{"n_head": 4, "norm_eps": 1e-06, "qk_norm": false, "bias": "all", "tie_embeddings": false, "init_std_down": 0.00441, "lr": 0.0011, "beta2": 0.99}
MLP neurons of a small language model. Each row is named by its layer, matrix (up: input weights; down: output weights) and neuron, and shows model dimensions 128-191. Each number is 128 + 24 x the weight over its row's rms, rounded and kept within 0 to 255.
After each neuron's rows, "fires on" lists the tokens most often at its 100 highest values on Wikipedia text that the model never trained on. A number after a token or word is its count.

L18.up541 [162 155  90 152 141 156 120 142 144 160  99 179 131 110 129 126 135 106 166 150 174 153 127 115 127 103 120 115 157  83 173 123  80 148 147 143 126 136 153  94 154 143 157 117 117 102 127 117 190 143 133 110 134 120 160 134 118 123 121  91 137 120  96 119]
L18.down541 [129 151 112 144 165 118 120 119 109 128 129  75 151 139 125  79 120 158 111 125 117  83 104 122 160 140 122 119 121 136  82 135 147  74 132 138 115 122 140 112 137 124  79 198 153 120 126 106 100 132 137 143 113 144  82 118 147 149 119 148 103 119 121 105]
fires on: "ed" 54, "ar" 9, "ill" 7, "all" 5, "r" 5, "a" 5

L21.up279 [141  85 105 129 125  95 123 151  69 162 151 133  99 102 121 122 134 126 109 183 111 132 109 147 140 161 144 104 112 136  78 119 163  95 112 119 134 158 137  93 119 103 140 119 132 158 135 126  79 155 124 143 108 168 166 114 138 146 121  92 149 157 129 125]
L21.down279 [116 132 132 161 110 185 132 127 178 134 119 131 139 142 162  75 138 104 176 159  97  94  91 139 120 117 127 113 153 138 145  95 118 121 122 134  82 150 141 128 126 162 104 103 154 146 115 152 122 104  83  85 139 145 113 133 122  94 145 156 127 110 104 138]
fires on: "ed" 13, "1" 11, "able" 11, "-" 6, "hed" 6, "p" 5

L18.up46 [130 195 123 159 109  94 114 124 143 133 138 115 155 157 157 124 138 120 153 149 151 130 104 137 129 126 141 109 146 152  69 143 145 128 118 121  99 102 161  91 145  83 153 160 133 118 152 116 128 119 143 119 104 110 109 114 151 126 139 145 154 107 151 118]
L18.down46 [131  91 138  87 129 134  95 147 110 110 118 143 152 114 136 104 134 144 122 115 121 117 118 116  95 124 152 157 120 121 145 212 161 104 154 136 114 137 126 132 105 121 101 119 130 115 133 115 144 132 154 145 150 158 144 172 149 200 133 148 132 127 101 135]
fires on: " G" 27, " C" 14, "y" 9, " F" 7, "ed" 5, " H" 5

L12.up540 [134 174 157 126  84  97 148  96 136 113 139 145  58  91  74  74 121 145 119 170 117 127  81 136 102 118  99 147 136 117 101 109 132 103 152 124 148 158 143 122 144 128 108 160 112 158 106 162 113  92  76 130 112 144 124 129  97 155 144 118 100 136 144 128]
L12.down540 [108  94  99  97 102 155 106 181 151 128 105 112 143 163 148 187 141 108 136 135 165 101 137 155 154 133 136 133 155 100 155 146 160 130  92 125 133 115 126 131 114 128 151  94 129  94 133 120  75 135 166 148 144 127 148 143 120 123 151 155 187 117  89 129]
fires on: "t" 27, "am" 14, "ound" 11, "ist" 10, "f" 8, "ic" 7

L15.up1016 [121 144 118 126 116 142 171 140 105 102 141 129 142 131 197 116  99 158 103 118 137 138 123 150 144 143 104 101 139 100  90 104 148 162 110 139 149 127  97 124  83 148 106 119 136 138 152 101 144  82 120 155 136 141 171 105 124 124  81 142 107 170 169 134]
L15.down1016 [129 141 108 154 136 117 136 120 110 132 134  83 122 138 110 124 133 150 128 131 110 133 135 151 159 161 140 157 105 157 105 133  72 151 160 152 133 129 152 102 164  86 109 156 121 156 148 142  75 121 153 126 122 114 103 164 140 117 132 141 171  90 131 140]
fires on: "en" 32, "orn" 13, " as" 11, "an" 7, "ent" 5

L19.up134 [118 124 145 124 133  91 154  87 104 129 168 103 136 150 161 140 118 170 100 135 130 129  79 112 153  81 150 171 110 128  70 139  95 138 119 108 135 149 147 100 130  90 110 103 127 132 150 135 174  92  84 113 146 113 157 141 147 101 137 147 155 109 105 149]
L19.down134 [159 134 142 131 132 144  87 116 161  82  72 136 149 142  87 124 165 129 113 174 104 125  81 158  77 150 125 125 145 106 159 140 156 121 133  99 176 139 132 125 118 173 151 115 113 109 109 103 130 158 123 109 115 123 152  79 133 133  95 131 133 165 111 117]
fires on: "ic" 22, "h" 15, "ing" 6, "on" 6, "ton" 4, "al" 4

L8.up29 [137 158 144 131  86 122 146 114 176 132 144 103  73 141 117 103 147 130 101 132 161 117 124 143 140  72  72  75 167 102 151 105 147 165 123 116 184 153 124 125 152 143 117 119 111 179 122 120 115  75  76 117  65 146 120 132 109 138 115 101 105 120 126 125]
L8.down29 [134 143  98 113 176 122 120 133 133 146 114 129 169 113 146 117 111  32 147  95 178 144 154 144  65 105 132 100 130 130 159 134 152 107 109 121  97 145 119 183 114 111 130 124 156 111  70 155 169 118 146 172 137  75 108 117 127 157 114 135 131 120 125 132]
fires on: "le" 23, "ent" 22, "am" 9, "t" 9, ":" 7

L12.up144 [182 156 148 109 165 135 115 152 107 127  96 139 148 102 121 117 115 134 126 129 162 165 118 148 168  96 139 143 108 145 124  98  88 147  91 157 137 115 136  73 120 140 144 103 115 120 135 136  97 147 106  96 154 141 117 142 137  59 138 132  99 135 124 128]
L12.down144 [111 105 132 152  99 152 137  87 178 150 130 156 117  89  98 167 100 138 157 144 106 103 102 135  97 132 127 127 130 193 153 158 141 108 196 155 160 102 149 112 117 130 167 140 111 175 147  93 122 187 158 155 129  87 116 139 109 145 138 136 113 154 113 123]
fires on: "an" 24, "ame" 14, "er" 14, "e" 7, "k" 6

L19.up650 [122 118 138 130 114 162 159 140 121 102 109 100 189 105 147 112 101 116 145  76 135 181 142  93  99 169  76 123 118  96 123  81  71 130 103 119 150 116 139 165 138 127  99 110 103 101 131 130 119 121 131 130 101 147 149 164 112 137  88  98 152 134  95 144]
L19.down650 [106 159 110 163 128 105 159 131 113 137 153 117 150 173 139 125  92 162 157 127 113 104 128 140 147 126 150 151 137 141 149 255 125 118 115 102 101 107 132 116 120 195 114 173 130 147 114 178 157 124 138 101  82 132 143 132 124 149 137 124 111 118 203  86]
fires on: "ri" 20, "u" 13, " (" 9, "i" 7, "/" 6, " " 5

L12.up269 [130 150  86 147 132 156 144 128 138 108 125 137 140  93 142 111 111  98 128 115 121 147 168  86  99 143 120 180  90 117 125  94 146 113 105 100 125 132 136  95 138  85 164 153 104  76 139  77  99 130 157 173 114 110 163 128 136 120 115  88 155 148 112 129]
L12.down269 [127 158 145 153 132  97 106 138 143 138 159 135 148 135 118  88 130 135  98 149 133 123 134 145 126 142 163 128 129 127 121 168 117 140 154 125 131 135 102 141 148 191 122 116 105 117 126 174 141 132 110 132 123 151 160 108  96 119 173 136 126 107 166 129]
fires on: "n" 22, "ad" 11, "u" 11, "en" 9, "i" 8

L11.up609 [188 144  87 147 138 132 163 170 169 133 181 103 108 146  70 146 132 116 137 128 128 108  87 139 191 138 112  97 167 116 130 112 117 130 137 144 143 120 151 141 128 118 146  80 138 118 119 102 127 121 145 128 145 121 127 153 122 141 150 147 157 128 107 140]
L11.down609 [ 93 131 133 138 132 120 116 131  82 135  89 160 127 111 150 118 124 151 120 119 149 142 177 144 159 136 124 103 103 107  59 100  93 103  93 120 100 106  98 134 139 156 108 187 120  97 105 135 169 153 114 168  79 131 111 127  95 147  90 148  74 117 117 127]
fires on: "ed" 18, "ill" 14, "und" 13, "ied" 6, "ab" 6, "igh" 5

L12.up1020 [140 132 116  77 167 121 149 135 145 165 111 149 123 117 112  86 114 108 123 106  98 131 130 117  80 108 132 102  63  80 176 145  90 123 148 115 180 125 123 126 122 154 176 121 117 114  77 161 170 123 119 110 137  93 165 135 100 136 128 140 114 105  63 129]
L12.down1020 [108 142 121 158 147 137 119 106 117 122 180  94 116 142 121 142 109 114 139 153 143 106 150 130 126 165 156 146 159 150 121 125 182 124  84 149  77 148 183 126 154  89  85 151 116 152 150  73  74 126 144 149 158 147 122 116 139 120 143  82 118 180 191 110]
fires on: "r" 28, "ar" 17, "ings" 8, "8" 8, "av" 7, "ver" 6

L11.up341 [ 94 166 136 159 115 111 166 121 109 137 134 156 131 130 120 100 139 145  78 150 143 122 133 158 129 117 125 127 130  99 112 101 138  95 122  93 146 141 130 144 131 125 145 141 120 109 116 221 118  80  67 154 129  80 105 169 131 107 148 137 111 159 110 136]
L11.down341 [124 158 104 118 116  92 112 117 152 121 139 133 124 102 193 140  83 150 113 108 136 133 118  93 103 105  98 128 171 104 135 131 175 135 145 138 144 119 121 177 123  91 129 102 138 170 149 100 129 126 208 136 147 139 142 102 128 160 135 173 116 155 116 129]
fires on: "m" 31, "am" 14, "ound" 13, "en" 10, "ts" 6

L18.up719 [151 126 127  96 126 131 154 138 167 111 121 176 160 156 124 111 157  98  95 163 116 146  98 140 144 110 101 110 139 134 139  89 174 158  92 155 177 110 101 150 128 121 144  92  87 181 148 143 111 143 104 137 135 152 169 122 137 137 121 113 146 118 113 126]
L18.down719 [159 146 166 134  98 103 126 110 117 137 147 112 136 120 129 126 154 131 159 133 109 107 109 181 131 165 132 101 107 133 138 171 102 118 148  95  97 164 124  73 124 113 103 145 132 139 155 193 130  85 135 133 134 123 148 163 106 116 100 102 160  93  89 143]
fires on: "ent" 39, " |" 13, "iv" 13, "en" 10, "ight" 8

L12.up893 [119 142 150 109 142 170 139 117 160 129  83 159 143 147 151 146 155 145  98 114 158 108 144 146 112 111 102 161 128 145 116 103 110 117 125 123  77 137 140 137  84 103  76 112  83 122 134 138 150 143 112 127 168 150 112 152 147 105 143 130 127 140 142 126]
L12.down893 [135 115 127 136 119 102  86 158 117 110 168  91  98 133 131 103 143 111 111 161 102 143 137 117 160 168 109  54 154 113 122 141 156 140 133 120 166 103 148 105 131 149 155 151 155 134 122 126 118  93 117 104 114 111 139 130 143 141 168 128 132 116 159 121]
fires on: "an" 30, "ain" 20, "s" 13, "ions" 11, "ies" 4

L11.up856 [117 163 111 116 144 131 116 150 148 146  97 152 125  80 131 116 138 110 167 144 124 125 158 115  94 117  82 102 129 136 107  78  63 135 132 121 139 114 125 139 130 143 171 131 157  99 156 118 109 111 129 129 102 101 143 136 126 138 176 113 136 146  77 134]
L11.down856 [156 141 131 129 158 159 149 131 115 147 108 107 124 135 154 132 125 140 104 109 134 158 114 151 174 110 166 154 154 112 106 152 183 133 111 121 112 108 178 135 176  90  55 124 112 131  72 142  91 121 126 165 156 170 121 122 122 132  96 138 178  67 167 121]
fires on: "ed" 56, "ar" 13, "ing" 8, "us" 5, "{" 4

L12.up15 [134 133 121 112  71 154 144 137 188 108 107 126 150 160  99 124 115  91 131 117 144 117 106 119 153 125 157  89 130 160 124 142  76 151 156 118 136 113 125 172 137 114 127 152 111 143 154  96  97 115 100 133 143 157 119 145 136 108  81 122 173 138  90 129]
L12.down15 [147 164 137 123 132 116 143 103 103 146 156 115 131  98 139  97 155 154 141 152 139  97 165 143 129 120 109 115 102  86  92 106 107 119 130 107 134 191 107 161 136  97 138  89 174 143 126 149 143 154 131 128 173 112 133  77 151 127 149 148 108 140 131 119]
fires on: " " 20, "s" 17, "2" 10, "i" 8, "1" 7, "r" 5

L11.up187 [130 102 149 136  80 123 114  89 125 175 118 124 148 100 149  82 138 107 137 135 147 162 141 111 104 136 114 130  98 153 141 120 122 130 127 134 196 126 150 154 128 135 132 127 137 133 123 143 198  73 137 113 108 183 130 138  94 150 115 138 124 164 103 136]
L11.down187 [130 136  79 111 154 161 171 163  88 135 148  99 115 147  90 146 109 107 114 120 127 133 113 170 128 103 107 122 135 126 124 108 140 125 140 121  88 124 132 138 143  83  80 122 144 130 101  98 100  94 104 121 118 126 107 141 133 121 177 109 130  90 127 133]
fires on: "y" 24, "ant" 12, "am" 11, "ate" 10, "ound" 10, "oy" 7

L11.up173 [ 89 109 161 130 106 112 154 104 128 124 151 110  99  95 132 104 156  69 135 137 102 132 100  89  92 125 144 110 122 123 148  99 129 128 123 125 147 162 118 127 101 122 106 151 125 140 121 116 176  58  83 133 102 138  94 128 110  91 126 117 147 141 149 145]
L11.down173 [147 126 117 135 190 157  74 137 124  95 107 130  98 115 108 131 122 162 164 131 141 108 157 193 180 108 146  88 137 136  97 118 132 147 118 137 112  89 123  93 139 138 123  76 109 145 139 150 143 110 101 123 126 106  93 105 144 146 168 101 150 114 125 131]
fires on: "ound" 15, "our" 12, "f" 12, "inal" 8, "am" 8, "er" 8

L19.up229 [125 191 140 120 132  76 160 128 146 110 141 128 125 144 156 102 147 125 116 138 145 135 100 123 127 100 109 142 161 137  93 123 141 151 101 143 145 131 110 133 109  97 130 132 128 161 149 137 150 144 111 127 151 115 117 108 151  82 140 128  95 152 133 141]
L19.down229 [168  75 118 132 133 156  61 136 116 120 102 170 165 157 106 125 124 136 148 130 116 130 154 130 127 162 132 135  90 124 161  87  90 132 127  82 164 131 149 115 132 102 166 119 111 121 140  75 131 105 109 155 125 184 143 132 105 133  96  96 159  94  77 119]
fires on: "." 37, " of" 20, "an" 4

L18.up264 [156 119 141 106 170  90 160 119 118 120 175 118 147  77  99 135 156 142 148 137 166 124 113 132 127 141 115 109 126  90 136 121  74 111 130  86 124 111 127 115 140  93 136 105 115 146 113 134 152 137 117 124 107 135 126 177 139 150 101 161 107 132 136 128]
L18.down264 [111 146  58 150 106 143 153 131 149 142 102 156 124 109 124 135 122 142 152 140 109 104 146 123 133  90 152 141 125 138 170 133 115 156 160 145 117 123 130  84  96 136 138 131 132 114  98  94 134 130 119 129 160 146 139 149  91 108 135 154 145 123 155 116]
fires on: " b" 16, "her" 15, "an" 10, "if" 8, "ark" 8, "g" 7